python train.py --n_layer=26 --d_model=192 --norm_place="pre" --norm_eps=1e-06 --bias="none" --tie_embeddings=true --init="orth" --init_std_up=0.0468 --init_out_by_depth=true --lr=0.00192 --lr_head=0.0118 --decay_shape="linear" --final_lr_fraction=0.0 --seq_len=128
MLP neurons of a small language model. Each row is named by its layer, matrix (up: input weights; down: output weights) and neuron, and shows model dimensions 0-127. Each number is 128 + 32 x the weight over its row's rms, rounded and kept within 0 to 255. Numbers have three digits each.
After each neuron's rows, "fires on" lists the tokens most often at its 100 highest values on Wikipedia text that the model never trained on; "fires before" lists the tokens most often just after its 100 highest values on Wikipedia text that the model never trained on. A number after a token or word is its count.

L12.up328:127174100119106091083115133088122114130180120109116096116129111134099097151138150106055067172101080148080079149117114157078057152071142176143097132143216222152135163135120066100134105121148098066123133124104138176128091122150091127142188169093167080144131121178112043096149131123168167158131121124122140139055153078122138111159082056142093124156147146145112094137158115109118207101152
L12.down328:139143127136124067144070070118089190092129097151185161137094130137148162101157116171047131097076149160166141082141160156173102193092120163129088155171151160108164143160150145087168156196103148110112169149136128135113110102119133145121144095111125148121115150084138134113077102129144142135096102082178121070118134134121114125071171129152088130138124138105122148108107049110087191147146
fires on: "ci" 17, "ip" 8, "ur" 8, "ni" 6, "pi" 6, "ion" 5
fires before: "al" 40, "ally" 11, "ate" 6, "ed" 4, "er" 4

L23.up495:121111161100101126106107122154134113111227158138119131162111166142167158126176094148079135176098119076084070089139107149147108161150094129107103146130123165158113143151129112143083187097107178099079134150133138195131132153078104120116107107128094070146130111147073163054133165106124131125119179124139167130129111133135120106179133136171142157164077152104092126183149152137179066186136
L23.down495:103132112145113117112157040112104146132122128164188143114166138108128168106182122114153133180112190147151138125111138127125139126121173128063096182094129124133147036130180167187143087146129149148127178135087120155093115078105121145107164134145128121115137119111150151129138079152159124042204131109111078143129000166143160151133138129168142101142148062136069090087153146095098171071175
fires on: " |" 72, "en" 5, " of" 5, " the" 4, "\n" 4
fires before: " " 29, " 2" 10, " 1" 9, " 4" 4

L11.up502:122125095125142117084146168083153110142108059134147110115149159165165169148114137132111084131168118104124105173115138165154096125111150121117138117060194155150119136129126072126119107135125148113086146131156163184144100104184105151131166126168132118108156144203118111046197143123128097146167186110073117158133163179165113116193087159098140104098095159095088132168139103079094168183173
L11.down502:095122155109111116146082129173151145131113156090103131154117087170089105113098125088127160106106172163103106121130108076111157143111072166121147200141132156079121195144127124115149190104145083117151147112168130105147102183169178107059072141099128123188146136120160071134102120099178121078140048136124110091126141129095132096131168156093139212122163123160170120128130192139154091159099
fires on: " =" 40, "ist" 13, "y" 8, "ic" 5, "==" 5
fires before: "\n" 53, " " 5

L8.up435:136084130129110192074115131142166090149124132108106133107124170215131129139102092143133126189084176162033161116104133150136097135125166115190177137157161170080106130151140111120174125117158110133149143090096122142097141123108108111122157114202050106184125176126073087142124133121112126131159109124127094120144178120167161123134138129117127110113156109201145158095195153123129114137123
L8.down435:108178108134126097118157105132142136086169071112148123097119106128105109142133100103116134087105089139161086136113106115120103130148085125165124137150104123130152115149086140108177134154061144089114145165144117127174132185166157086143083067163121183079081089093170188119113130163108168132124183147166192113111094113118102142141127158163091134160068108053153089134151074154149145126181
fires on: "s" 50, "der" 7, "n" 6, "van" 5, " of" 4
fires before: "s" 28, "n" 7, "ion" 7, "t" 5, "us" 4

L8.up758:122163159112151140096138188085160110143161178113111144097124128108149149180175139141197110118098106116107095119114129170101131113108071152191192184130075096092150138144135157172149168048128103122100165084157079166150180096144148143100107125153069151166173125152154129105164219095082130180135155075157069113170109097164145093121114095096155129078135165098111135114123113129112126123124
L8.down758:113120094185112103149111099165132156145094085127141161090101142119069122057072110119095229147118165147185172124150117165136110134169168143083128085144163163159057105090124156104163023180116149081088108090116165123149153148136151100135096135106151088096137129094097118121107075137189104039119147179160184179091055163102131152109133153158075099113123080147100160124146133112132143094121
fires on: "c" 63, "th" 17, "n" 9
fires before: "ro" 15, "le" 12, "qui" 8, "ad" 8, "com" 8

L10.up694:134159113128123100123129133085165081172132121067104135161118117158118100143156068137101079113102127143151126198032134078138149173088095157130170113125115161085146105067098094133093200118131075111135130117126168118083125128164084119127164112152129078152064118168123147131140131189140180130153131086109148114141129168089082065168106089189111109144116094090092131137104096140148133093131
L10.down694:151052106140113111099123118158169095129193133165114176130111112115147151098173174183133145129174174100133118149185154137122128174155130162101143124147128134149085115090157176185145101167098072120077152207163059207097140131106189132096167104190110112050187133145088120164107094133103099128065127160092135091147163107182136156116092115156131133135096115099124174149139146086107125130200
fires on: "vi" 14, "po" 9, "b" 9, "f" 8, "co" 7, "tri" 7
fires before: "s" 20, "ce" 17, "bu" 7, "ct" 5, "ver" 5, "on" 4

L12.up147:158128072191128126151137164100092134140121120100092150100131140183115147141179104105148174117166071167142108182162133110096099139116093105103090153112137124109130140103137055157126122152113104171153117152159164163165125152180120096104160160145113113111104097129120151123106097134158149170144092087158061133139133078197122136070079170121117099148090174117142122100079111103089141109162
L12.down147:080108124060159089082128107141170151132165140119124110130194157077103112136149138115108115110154185077136140140090148146165119140101149105128155138143155186151143153099155123139179115160118139166156156101133108155114141136080106107165100099157113119132157177161102134152212174189133091059088170148151122120085107099124148093118127114103117058135152134145104074117097137132158098186178
fires on: "===" 40, "==" 16, "ca" 8, "ct" 8, "T" 7
fires before: "\n" 57, "ure" 5, "pe" 4

L12.up65:136111044152150085131163073095132069158142061082113146181097077117144098157153074100120147114158054109140131165137134120169141171124119169110177170138198134146118166166096123086123159086143105074103140108151085152129131167157050100134180155184156096120116090156136149159097141168095158172111201176099122169064152083154123124105081098151116123137062145110146088088134116165126114141123
L12.down65:121138081109107030123090142130141205164131135091129212178173159154161047115143137125158155151141158097156063139089126085157112226124159153148147157167089156151131118118123106093072123116154096147062109088159068117154187109081143134066084086107151107103135110160172101168113098181109127149096159120129105059154125152202124134120149124125112140112119106135109125143202122154112128093174
fires on: "er" 25, "ec" 18, "le" 12, "or" 9, "cu" 8, "pi" 6
fires before: "v" 21, "ut" 13, "s" 8, "p" 7, "le" 5, "x" 5

L20.up70:145241132147155097172148095085123157162184079115130108137092141158102114156090174144096185138156079104051150103165115131117110126168137135195106171131141088116081117128139136176134111134125107139059141195126124115185113121170125169097130160114113125148126153206103137172079093075125141171131136142139082176109137109183162098132090118172168145095108119118171124129192144153083095111184
L20.down70:102091096106085152105162149169206092101101063146141171117154086056150221094122149090148111119101182110158093129089162149113161184146126187096153127101135108112158158126158196089129130085154174198118124165141055135119168121116082083068143150139190093087091145112116135098152136159106096158124169086138101058106177144085146079148117131095127155125153078141115142154108121144176111125113
fires on: ")" 67, "co" 7, " and" 5
fires before: "\n" 37, ":" 16, " |" 9, "re" 5

L10.up701:149094107124145131110135189129105143135177117089116116139097097217090116169087170122158119067062132159112177095145078184171147187138116143157130168181157126088122159101106092145185143136097091142098182177169115167073193093142079059125158136210101099112147086126083130175123103135092154169149178122108077141116171148140160116153108067108146157128135084126125117121097098144085131105067
L10.down701:140120136114153169125154141129067085145150161133158158108169145198128107131092154100120197060078083110062180064220166136114120125127135091176117132139143128102116131121073075109177058136128163181131140161209145132170127137102167111137092132158126130157182132144169127155083136165104126185107142090151095082125136078155052081174143118129115126131118106187116123077115141096107090144143
fires on: "ed" 16, "ce" 13, "s" 12, "d" 10, "ten" 10, "ter" 8
fires before: "s" 30, "min" 8, "ed" 7, "pt" 7, "ition" 7

L18.up417:127127149135102100057149145090145089124112134077144118140118133099122162176093117090135114084132156116104137115061112127124098120126136131085089102124125130121181153095116128122080163120104165172185161143125067143103181152074085177095182156135142104175119101122069181065141111155135079145179141067154134116111129140116173128136140126081085083175103173120114135064148157110085127158109
L18.down417:139109092129125133138181105099201131116127114135163142093170146152120113122177097146107168136111117125169137151134200082147135141153119202159083133109136139165164101103087107133161138163099140140134164098150112086126130140121196164103070131076154164076081163175116148117139176145163157149180129154071119085126115159149185183121156182087179170090099115129104172155087171127165107153117
fires on: " |" 65, "aged" 4
fires before: " " 56, " 100" 5, " a" 5

L11.up220:086113148118134097139139123114148161122189098087111100197092066169126147164080101140116078156090131136098108079185108140192134144137080106107166161100140201121170121086143134092070159084133144113088168103093129175091130165156125096140217121131125132144140114106081134098143153178088096187112183181146161126161144128125131086117110094144095101093104126130089155078169130122105172108092
L11.down220:131174077164159169109115101103140122169127149119164157091136200103101118083120050172099063094149064088123088116109133099077110135129135090111077143087097139117108097119152136202165188150133132135129138143065157069121114118125130101101153135139136141137116100135148108137123126100145134111148174148120136135157142103174151103179059202152151128098101137132189080099084101151173106127151
fires on: "ra" 12, "ne" 12, "el" 9, "out" 8, "en" 8, "ate" 8
fires before: " |" 21, "s" 20, "p" 6, "t" 5, " C" 4, "ve" 4

L8.up260:146166105123145138110154097109189139101167114083115158139096040090146075141078112103137150118097087101078131123155118096061104141143057108142153115130159144081091167098045185118129118094129113095155187145136094138077167139091119063129174105117152088216123188114106098105139140103128114172151121071128124114172134102122139126127118097141095073116120083092143138137180149123069135105096
L8.down260:100139096180136144096116144167084082146130136133116123088102130113147125194147119120091186103124182128146155140140112147133139142068175097085108141140126086102144192141152133115115134147140136093159162067170143203086117119123070118117188101104127136144131136139160109164140102074114141092149132122106186169126161129186114138172163113168117116093172106159142114097170147195086137179115
fires on: "ver" 23, "ch" 17, "der" 14, "bi" 12, "d" 5, "s" 4
fires before: "n" 40, "o" 5, "on" 5, "s" 4

L5.up98:066107085062142177157182126142086144124092140086089154109149122151192151145106093088119104139133137110089050150108110159166126118156084138126109163138188167155147099174114101075094123099050124118106153143166074177166145196078125140134161140146140128148106155129164149150122136147204135122136198118161103131176118123117145135178128143150154104154103158146110129164129085123065165090132
L5.down98:142155181227157086125078125151168096140191142099135066157090126134083111121121139176108187074130161168093121142155083150091095083106119092154181109117129088131161168055129133171207124115202083098091130154110133113121145107104101083117126140135095077162110102160128055130150147102077118190165134118132169137122155120130096132103102104090168117097068090137155094108130125105139107116143
fires on: "==" 46, " ==" 15, "s" 9, "li" 5, "d" 4, "h" 4
fires before: "\n" 61, "o" 4, "," 4

L10.up344:119110108150165115092119171131150129114145160136115148146119110145148110175080097122132120128145086086104051066081149141167161093163081161141165133144153132099094109139057121153149135083113132115087180224123192145072120135157140105132138178139107155153135116181160131174113146096183171154185169089116105187152156093134182099133095125106123083148106091187108083138138090105130096151123
L10.down344:147132129072139079157179052184174142151090076120107061118176159122144112158087131110118120140154192151140117107093102096113155130131066170121151169182163135129139141135125124088132192082134117098152153099116195078133132119080138060119155099100166148173076119120107091112074110160064115134110108130146191114100119164127119175115189136130080132089109152082127142124130073127166175149097
fires on: "s" 38, "l" 9, "li" 9, "an" 5
fires before: "s" 26, "or" 15, "ion" 8, " |" 5, "el" 4

L4.up566:133084060161168128119099150140165166094126127162120113136139100093115087126095137091147163107094132155103127121121083185144106157128152194173091146123147137165162132105153109145146177218166159142127159149160192154093161108124104153106148127120116080167126143112055187107129074185136151141106209178093105089117178160098080104135139122146094148181155111120139141098143129134094161077128
L4.down566:124115208096065110070117119088163158110107156111129098145105104160113127137152089144156155163126165117100154141140117047140129114163058114120166171085133199113126109135179144133148094117108095122120112093116099127124103175145138091146144138095098133144105138113186136086099158108110113083210130089179180093079130088151119096112121145143167123167092156128082106103139068104138134191085
fires on: "ic" 27, "'" 22, "as" 21, "an" 11, "al" 9, "o" 7
fires before: "s" 26, "ed" 7, "a" 6, ")" 5, "ing" 5, "ka" 4

L20.up141:210140108163167142086126179114096107132096097130095147215086141129103111153119139118159116106146155100100164180152114139092114113107098090127080197181104185136167139144163093139115151121179131132143162086118153135127223096165134121124143198128150155145143158121090094094132100080175153130160179044171163130139172154106185133100103116177155148107120126110093064203158093118123088125136
L20.down141:102143126131092183108197154193163098093131149165190109069137162132218164176171100138121163060141172104168116136112069098179108135153117122155145110143079128160106093119148142192091171158071129109108153162126169134153133131114079113135168089112123116111165073081157104115117134091123173124112155174096191081112198122106095146135216104124131129177115068117097198174157155139138139081111
fires on: "'" 55, " the" 24, "board" 9
fires before: "s" 56, " Ho" 4

L5.up663:105099088085148163094107172100128123110217153111110102184116083164126120151136092127152150141069168143141172109080136105062170135155155168103115100163123175086132102169119066110105120123143102115126108167154144119089166082099093121105125170112068125135105180105094147127117075110121097162172175129160174068125113148147188088140131105151133117115056178162097110123146156108084178118128
L5.down663:184107179135117070151189104150151126141105130183142133079157113092157126148129116129140186104099101123097084144145159123152142121099146136193117168122105070134115205151118201163087063094125094121154158064107151110152159111179214130160093138133159152132115142170148106188124119152112171110107130123122051166175163138154096139101169121149079130159113081146107123145094151163130145082096
fires on: "s" 71, "ut" 11, "no" 7
fires before: "s" 29, "o" 9, "um" 6, "ide" 5, "emb" 4, "ph" 4

L17.up609:140120089093112161120118128127114135104144108152120118095088088085129103118086149120168139134143110081115129145134106143147103128110128178178172178056152170150119135158115173091083190084122148131173131115117151164087137130101087121085115086214117112115098114100098118131153094130119125117079164104156092144113141081098131145141116185138121066122160117157129143079132103137139143085185
L17.down609:077122143190069106176149062089162063171078118080102103090104100128098105101085175109115165092142127186126111136069130093197177081111146138102124146155067110131167128143136105115139162158128134144123126114175098101079095163172139150067139143066121194159126086096139067139123121114147160111098107180129129106110164088123132113070179162090146199097064166132093158157155110133111159187081
fires on: "-" 24, "\n" 18, " has" 9, "|" 5
fires before: "|" 20, "-" 18, "s" 7, "ed" 7, "|---|---|" 5, " a" 5

L11.up96:105118173145202076108062166127131125166174107131143109141066090120081178115094127145077192135126107170142130145142048129153114187122128119130134110071107186133142088089084121112093113102101116130067137106082136127155097128165139059151132122131126111123155127076104136053112128134111133163113106138054094154136138150106126059159062166159157097073092108193170108135117119082077110101161
L11.down96:084133112174163131123161126158163071122119134161130107097231143188147156099139182122173129121158148131061191141066129091125148188155173134084103142174130117112174156150098143171149046197103129126121138137134142130101133107152083200152151162114164077116124128148099192128128142140078077120132180175201087137158051104137142160151137141145109157194110163120137133105145132123140133135164
fires on: "y" 16, "ia" 15, "in" 6, "is" 6, "ain" 5, "o" 5
fires before: " |" 21, "\n" 16, "," 11, "." 8, " (" 5, " University" 4

L8.up484:111125126122079130145152128111142131033083179141148049159064114185063095167129118114070123108126110092097149159088163159124122215106089054135197135155155129154187160166086126094134131101128116124134116138096178129172144115160094126131183127146133109184118176170126102104061129139123128126109148154196177088165147141149183097189133113094141110131100178168087121150158102064124066117117
L8.down484:055181106138110145110121120140104080162204159109108174131130114157173103147096118151083130122139116137103126146188127119093128122152138185123052124119141184102106119068127168199186122190118088102175140109193144164140086114158184122125154117067149092076154101116115120097156182138173126125080079110075106170152080117149157198099118163141133138139102119116145139106074110143136106136118
fires on: "vi" 45, "ten" 14, "ri" 12, "tri" 4, "om" 4
fires before: "d" 15, "ce" 12, "n" 8, "et" 6, "e" 5, "a" 5

L18.up234:109097155134144064133116120149142142138144127119118152133159083127122155182123173107136179154129197080155156107074129165172115126111105134155122085181094094118172152088115134073040161157068135104183146095090109145109170082142126183130159147114117170154119143116088184138108132101095117126159180116149072124123146177170210155178115121145150144136107130151183077160189157084135137140156
L18.down234:171177202134120126151130145128143112135106112115139159184096151114157150128079103099160119146105132112134111153161148154139138106116117137167107134138139199157179127182112116138168096124141089125167170130144067152129177181154162185118124162117152068128104178153122164092171176139145033172105133148116143121125166123129126142143185116105089159097117069165089143106095123127136158207132
fires on: " |" 46, ":" 19, " of" 14, "ly" 6, "." 5, "aged" 4
fires before: " " 38, " 2" 10, " 1" 6, " 3" 6, " 4" 5

L16.up159:086111124126138079061134132092200087131163173108092145159104100134107116201128153110167077134121135041125105125120095172131079144160125106140165091178171128188176122086117153115073127171082165101145123127096125181125159116164122153098173129141112167137136123147085218114125147141089133131124212177158116134156134120156182129157109185157135092129074156156122201141089107087134120152115
L16.down159:131150107135083135095133112084176122136146196158138131120148107151139162192105052135120147154061135132125144139158114165157088121147107118078171137136048131120142151071147154125073135086152200140156189127093105143127213102096123151084147142130076122121099105142134146140201114184121119162097155133163095112131099147131166133156157117098123097181082068153132084124128164127154085164125
fires on: " |" 37, " of" 19, ":" 14, "N" 10, "aged" 7, " /" 7
fires before: " " 52, " 2" 7, " 1" 4

L8.up407:062094075149076179137120161160192146113159120125161050150134105126094093167180105133227164114087117107075142114085104167118079136125101141182105150102101149110146161100153142153078133123113100145113132064111105166124141099112187128140131173096119122130126120111125119085093107091167165187098096085117107143109142085151187138166132161117138118068189155152147149123108122147162142072139
L8.down407:178168182117094134130148151115086131124082167100117211146085094139130127131091176133124160120144188078151117119159097106091137139118142086145153167124136137187150090167101098119136200105136087115098121193073154137107146143136071126141168094140156153171115102194167141143099118144084144060127157147098166146107132169114121162145131089123099102175118075136088127114163149157127140178087
fires on: "s" 49, "av" 9, "w" 9, "ation" 6, "ja" 4, "an" 4
fires before: "s" 29, "ing" 7, ")" 5, "es" 4, "ling" 4, "l" 4

L20.up596:154143101132138090101134138130135130122134081141140114196111135141074101111087108143106156093103087121123146128097142134084098131071105154113158161098084129154167105093118123116108118158149128133091124123201152148121154114069136134054160136099160054132170154083069153115112111089149148147166119093120160192129127119142168120095144156174111102157139150184077151193148101101150141091130
L20.down596:127094105107177174124133097116198144087102160124171112143149117143160097161154149093127091177150144108134155171147114081120175061099120120127115107133168140142154154064117139130143030108142104139162111133079105151175151106172126154136112163124081151109138087035152137177130160163150125077124092135065105182098036131115123065152106116157110172096143104052111106057124119112116082181088
fires on: "'" 26, "age" 11, " include" 9, "s" 8, " feature" 5
fires before: "s" 52, "d" 10, "ment" 9

L18.up748:131121157101116065108169127102144102123181118102139126169151158134130121158112141117136200152112144138111084161121107225123125107142129172105122139144121178107142111059132121159003150133087147105144149108116140148124162092111064153072132153131131099129146160144118119111105106111102090129147138136090098157140140118138157133148106139133098076145138098149107080092131185047082078181124
L18.down748:150120118156154107118077092088079144113128178128159191098088153111165158140140107109141093151111158092126172166155108092170111136136130138128146155167123137176127081124215096168066110138118149115196096095114110072133145152105138152087103171106085109124146130063131151172126188156129140052209141178090086110124084121148102151148145108184064150154114054062085117139117133078154126175090
fires on: " |" 37, ":" 25, " with" 9, " about" 4, ";" 4
fires before: " " 23, " 1" 9, " 2" 9, " 0" 7, " 4" 6, " a" 5

L18.up158:143169147093120078125149147145125153115146109078125129087111194085097141119142121176141125134085098083091130190163134127147104126083101105148191130073141106109149143084095111112075176073102101174125092110091139171109178121148139121146195093191125124120131149113036166076122161172094094160174138177088112114157123097130146079135139142119086096110077081183103172119154093097180089137120
L18.down158:131110133177187119112151187156146125126104124161112160136052139101126145168142112137162107182164169131213129098122168157115188166149148121131159145136114103124102133132131111168171167165111136120166161137169158142193119119144125200102107117112125104120179151068137157139090086089142124114149122134152101190130182163121167137125125194159153137140143183101127103109074156122137091175123
fires on: " |" 82, ";" 9, " to" 4
fires before: " 0" 33, " 1" 15, " " 7, " 2" 5, " 7" 5, " 3" 4

L23.up142:142084129176179126120165117116111159132122109079109076121148135086099100148101094100081091137116130174129084178105134131093159113171112201134139115099127127094070191120086181132123142151145078117131122090166091137162127114078100135117168104169087138178114159173114148151125090183118113167075140059160115167100141104139175114145143105130155133137139088128166142137143115110159135164047
L23.down142:140131174070154150134110080119178142083105109133121156129144088209175116084123212133175108124144156132141181094109118112119110140126129096111152077118116137096157080176155108111128104115077193046146124074117114162116104085135093174145112107089150103103171125064120153119140124098123120079159111110106118109128146164160140155161102117136076022111146119134099089168159166084162138068116
fires on: "man" 17, "act" 14, " sign" 12, "form" 7, "mark" 5, "ur" 5
fires before: "ed" 25, "ive" 12, "age" 10, "ion" 9, "aged" 5, "et" 5

L16.up431:169130146178161112048115135090192120120080131091092134166149110116116074122183087056112111166172119183139140122130177178145083161126132152107153105114127095075170120097120108142072130152077164083116085089148139187103131138148119130134108162148144128119124183205152071108140103102132144158124154112181123136126130145131149078125143125152130129069057089099144102167136114115160142124191
L16.down431:083094069178158125157112119150095110155110071103120100084171168138144105140019145139088135097086157143153127124151164091141141115108185141118111176102126086163127114178153176174157167094141109137121157141154112068125147210092140130080118159129135202139148151140154146160104191128156099143065152146080136154140097087137144179100030164158102114134181125161099172108126114120149144112125
fires on: " =" 32, "tra" 19, "===" 17, "-" 5, "==" 5, ":" 5
fires before: "\n" 55, "ct" 16

L3.up702:153157123121174136140120139132104120100158098087162066124099148154169071146164127113144124143129153089062052183123105158137131181112090135140205145141187128159161141122148104124135161166169122092106130114110119110152123128133123110124111164119163130108105119149160123143088158164164099171108144197105122139101131172130117133121065139159155139154111136090103174170146110108041076089072
L3.down702:090175116128085084143092129136067102041176088151126162103175115078149091094089185138105156093128132140152114109091110089143077093133128130141094090198194132122113150114102146202153098140168128071092133094114067136156143088111118100153142179096090098223165141117120134116160127137170122163092073120148168100147151160138116139117126134117161131153131114081159140090124100141092148087103
fires on: "'" 83, "vi" 11
fires before: "s" 82, "et" 6

L18.up369:121096169156159081095159132125136063135145178108112123182144149110134103106133128122132102178143156118134146162115064112156100156077161157136117184112107125126169153100086101178138131151169128197100188091145105166102122073175128113043152161171080130116057150122113157150145150160111190144150140142128158126109114191121143076082131102153177124095090135149103110098076150112147154178137
L18.down369:079129089112158147068156078135159147126144112164178130107113087162124195158199152161159209148124120174152128102113084132131159138087082148145129108179131115123122084133195118155089095061059091153136133173149178136133106157206143158205097137141122129135218101159069123105099135098171147146184110122132110135125154133140126120129118152161131072150122133104084098177098160088109101137164
fires on: " |" 100
fires before: " 0" 34, " " 17, " 1" 11, " 3" 7, " 2" 4, " 7" 4

L10.up482:150149112141139102110075193129119077140089126097147074147145089117116102120131117148063122187148165118105105126155091183105088114094145155139223178131124164099148111164107178120123146133134039195073110132152180109122097127102085156101116166162148129125136109080109074126170160084066120142101184159096110151151170132178154132145082058173123155098146105086126115141133135148142137135102
L10.down482:070128143155066121133139100158064124169106111102094079169175113160157085103097091130150119169151144117077074118126079151090124081137102102123154143177158134131188065089174125138189142140081077099102174108154046083152086152150103126160124140133168134173084131089077086134142099119152067180108122148118170131189110094112074178130154078134116158140136114154164154116109117089182110180091
fires on: "l" 17, "v" 11, "m" 10, "in" 8, "d" 6, "end" 5
fires before: "ation" 20, "ed" 13, "ing" 13, "s" 6, " the" 5, "or" 5

L16.up732:150128118067140122089152118116156102090146132105105114169147090133181170183120129019188082134107145150119108151131111166128133170130144132131110150123121091081140089126148174152138143108119090100081133133102091185092155070122112171102105118128107122120109175138083131127123120165106139122153178056121082138166176101157130128078147147112107124171094115132099137131201181105081144152117
L16.down732:168149131173130154154128094102095098115154164133124149101146140121131145150134059156116104127109222146118169063105127177163153116146126130118135086153077103125152175096121137117082126192113140066191118141131116108107204126116150122116137166115129160123130159058142140065104079125152113156113119148166147176062121187176135151196125079123110129120089100090108102132159136165160140163152
fires on: " |" 43, "ly" 8, " number" 7, "ed" 4, " at" 4, "ing" 4
fires before: " " 47, " number" 5

L5.up329:163117141143135081074097136116120109128120180098101137115112173175106225185207155128135116155107145176100146130137200162130084191097066084133199183109119118071130099137135135149098132174112140156119174117136152172123125105111126130050170121133119129091135152141122136129075134075162162140159124107123171118102145180143096147152128143142124158157127094162148117111099151142093115183126
L5.down329:057128126141161169131132096131145081133105058125143091142168139072133004086119118157119107114121082137162119166135101098110156111149125157135103120104096155141125161122112183118170101127151066098167096131105169071102130121192147106175128176175136140124188084121117057128155078195123086110108085114179086141129073076164100119088130115136140167087114186121126117126086113089161107095188
fires on: "c" 65, "u" 10, "ve" 9, "w" 5, "ad" 4
fires before: "ro" 14, "ad" 9, "ade" 8, "com" 8, "qui" 8, "co" 7

L18.up150:166131140182165071161105180089049115148185085109100124147083137128132159068085095136073104140146114158076121140088138129107128135132164118125167161133102159114061187105089133115138140103109183120116144153165163144143178104114127110054135144136116133186099121117123181138097151109090118152196102112100135172183148077224116143172175106117136070095132082128153116142117159101127143134163
L18.down150:156074132096129135169154145125152116092137043163165127135111069117127124128122164155106146154084128124173101114161157164128065139215168134183150126066144121149110129136174111126077099106171146150151149160134120099127118141101083127129107094077141140209156155098026140108109156097171092061088150101137154101142060114057135110129190166179077108139138164157118078156098072143124119115091
fires on: " —" 56, "ne" 5, "m" 4, ")" 4, "or" 4
fires before: ";" 45, " |" 42, "\n" 6

L10.up263:167106124100097079129129144084099084112182069142074156168116087177063077141177111082156136136146136178050145144055152120104080176115095102141186125132096128149108095123128116117147199145087150114093133069170146100082128122104102073103162166153124116150134130149162094142077121124123077126151124147161135103145161128186105150125097153114178151161139072129159142132131171120126122165081
L10.down263:126105163156111132143141140133150126143127147140127156143112125168153141143107122127144107134073159094098169028162117177147195120098053110126066175129180116109135102115139134077147162193084137127155136138159052129181084141196114153105113198168117132163156088159141096144118162134116169178074107126132184138156063145157072154083147091120154135100102114097103053145125184135141112149079
fires on: "ed" 35, "on" 13, "ra" 8, "ec" 8, "red" 7
fires before: "ed" 15, "it" 13, "ition" 11, "s" 9, "ut" 6, "ent" 5

L16.up70:122108088188192144096168143096204099091186120123035124169125121090085102108074138130143128146118129117134141092075110158112096101161139132190180143102227115187143107157150165152173210157130094211104120145205143164116159121141097125122146109108126107194165145137120149146095120093159170157148148083126099183074126152126128099092122156151148135061122117127091151157091109141116134131178
L16.down70:115158142154159090139131144122142151111131184118118159107132100084134193096114141150181138131116166115147164129063136123218117081135166106103173129148184126144178129127138101139170166106131121092146144122170081133068225203083119133127148181122199107134135115067107160129114130141109082137073078130067144129174102172125162097107072125144186126099149100140131099089089048155107117091125
fires on: "'" 44, "s" 8, " |" 7, "re" 6, "gra" 4
fires before: "s" 49, "her" 4, " Har" 4, "an" 4

L16.up235:145115140063166135085169167105112137127125120129140096164120122155141100140135148158129104132082064056113117159112138114168118131120091102155152171117102139171121112094113172067103127105110125146120105208128169211129120083120097130120138167110157112161112139129084113135132134097090099111150144116098198137176130170109142115127041181122175096120148113113141123110101185111210150086118
L16.down235:139097103088058208129132176114103139165117145125135104171098123124182138125138126166068112098130105150156105081104111102125109062122087139177141156142139137076149144155108130155148119098146091103124153148157164143100121105094113142125137155165138116157130130135155112125094137125131170000168119131131150069122000124143138086182141156139106149115159132084147115142130162102093120144125
fires on: "'" 43, "ri" 13, "n" 7, "la" 6
fires before: "s" 48, "ck" 7

L12.up307:096127077127172135159064113101170128169133129125057086149117101121112105158136140164130073115134176161125183101138094126167121141108131131172153143208132102130163171130135110099139131136149161167111126115066149138110112149122071112134098133176106133130085128101097160124118075152083032167152154077169135127138170124156145095117082155089169069111149152103158133134078096093144185111139
L12.down307:110202119100123111117158142122108194098103154131141185077128141129133095053153096159130141143133094081126149111131168125072092113126135073096133099090180150141113098167116129145115115114162103159145084130138077116134146087112051188057096114181143166106142101076132107188142123096144157122116154127085165095089017166161124150078143112150136170130100111151138147133093131131149094093136
fires on: "'" 70, "d" 5
fires before: "s" 73

L4.up161:159107111147174141161066134110101141125116147128129080095106155113186104152115129150162181081111190116101104160117177117103128131173096183127086128146174105097151116118170154118072122171158159094066141080170200181096152134140092158113184142164094122145089107139093110090144103120167173156147096073088173128139156090112165134217065129151148111114157142119108125133127089089113145100138
L4.down161:138188140126139123115130170109140126098079100144127197184143090122126170126125119075103135173119083150127110071110131093200179131088139116149190130047134159137097149121148102165142151140104156114145122154118078111194119120131150132095076183081177048134170203149134106176107154164123142099192091130142139141162101091133161073051108147073153148170106111078176114108181119129138135131089
fires on: "'" 96
fires before: "s" 72, " " 5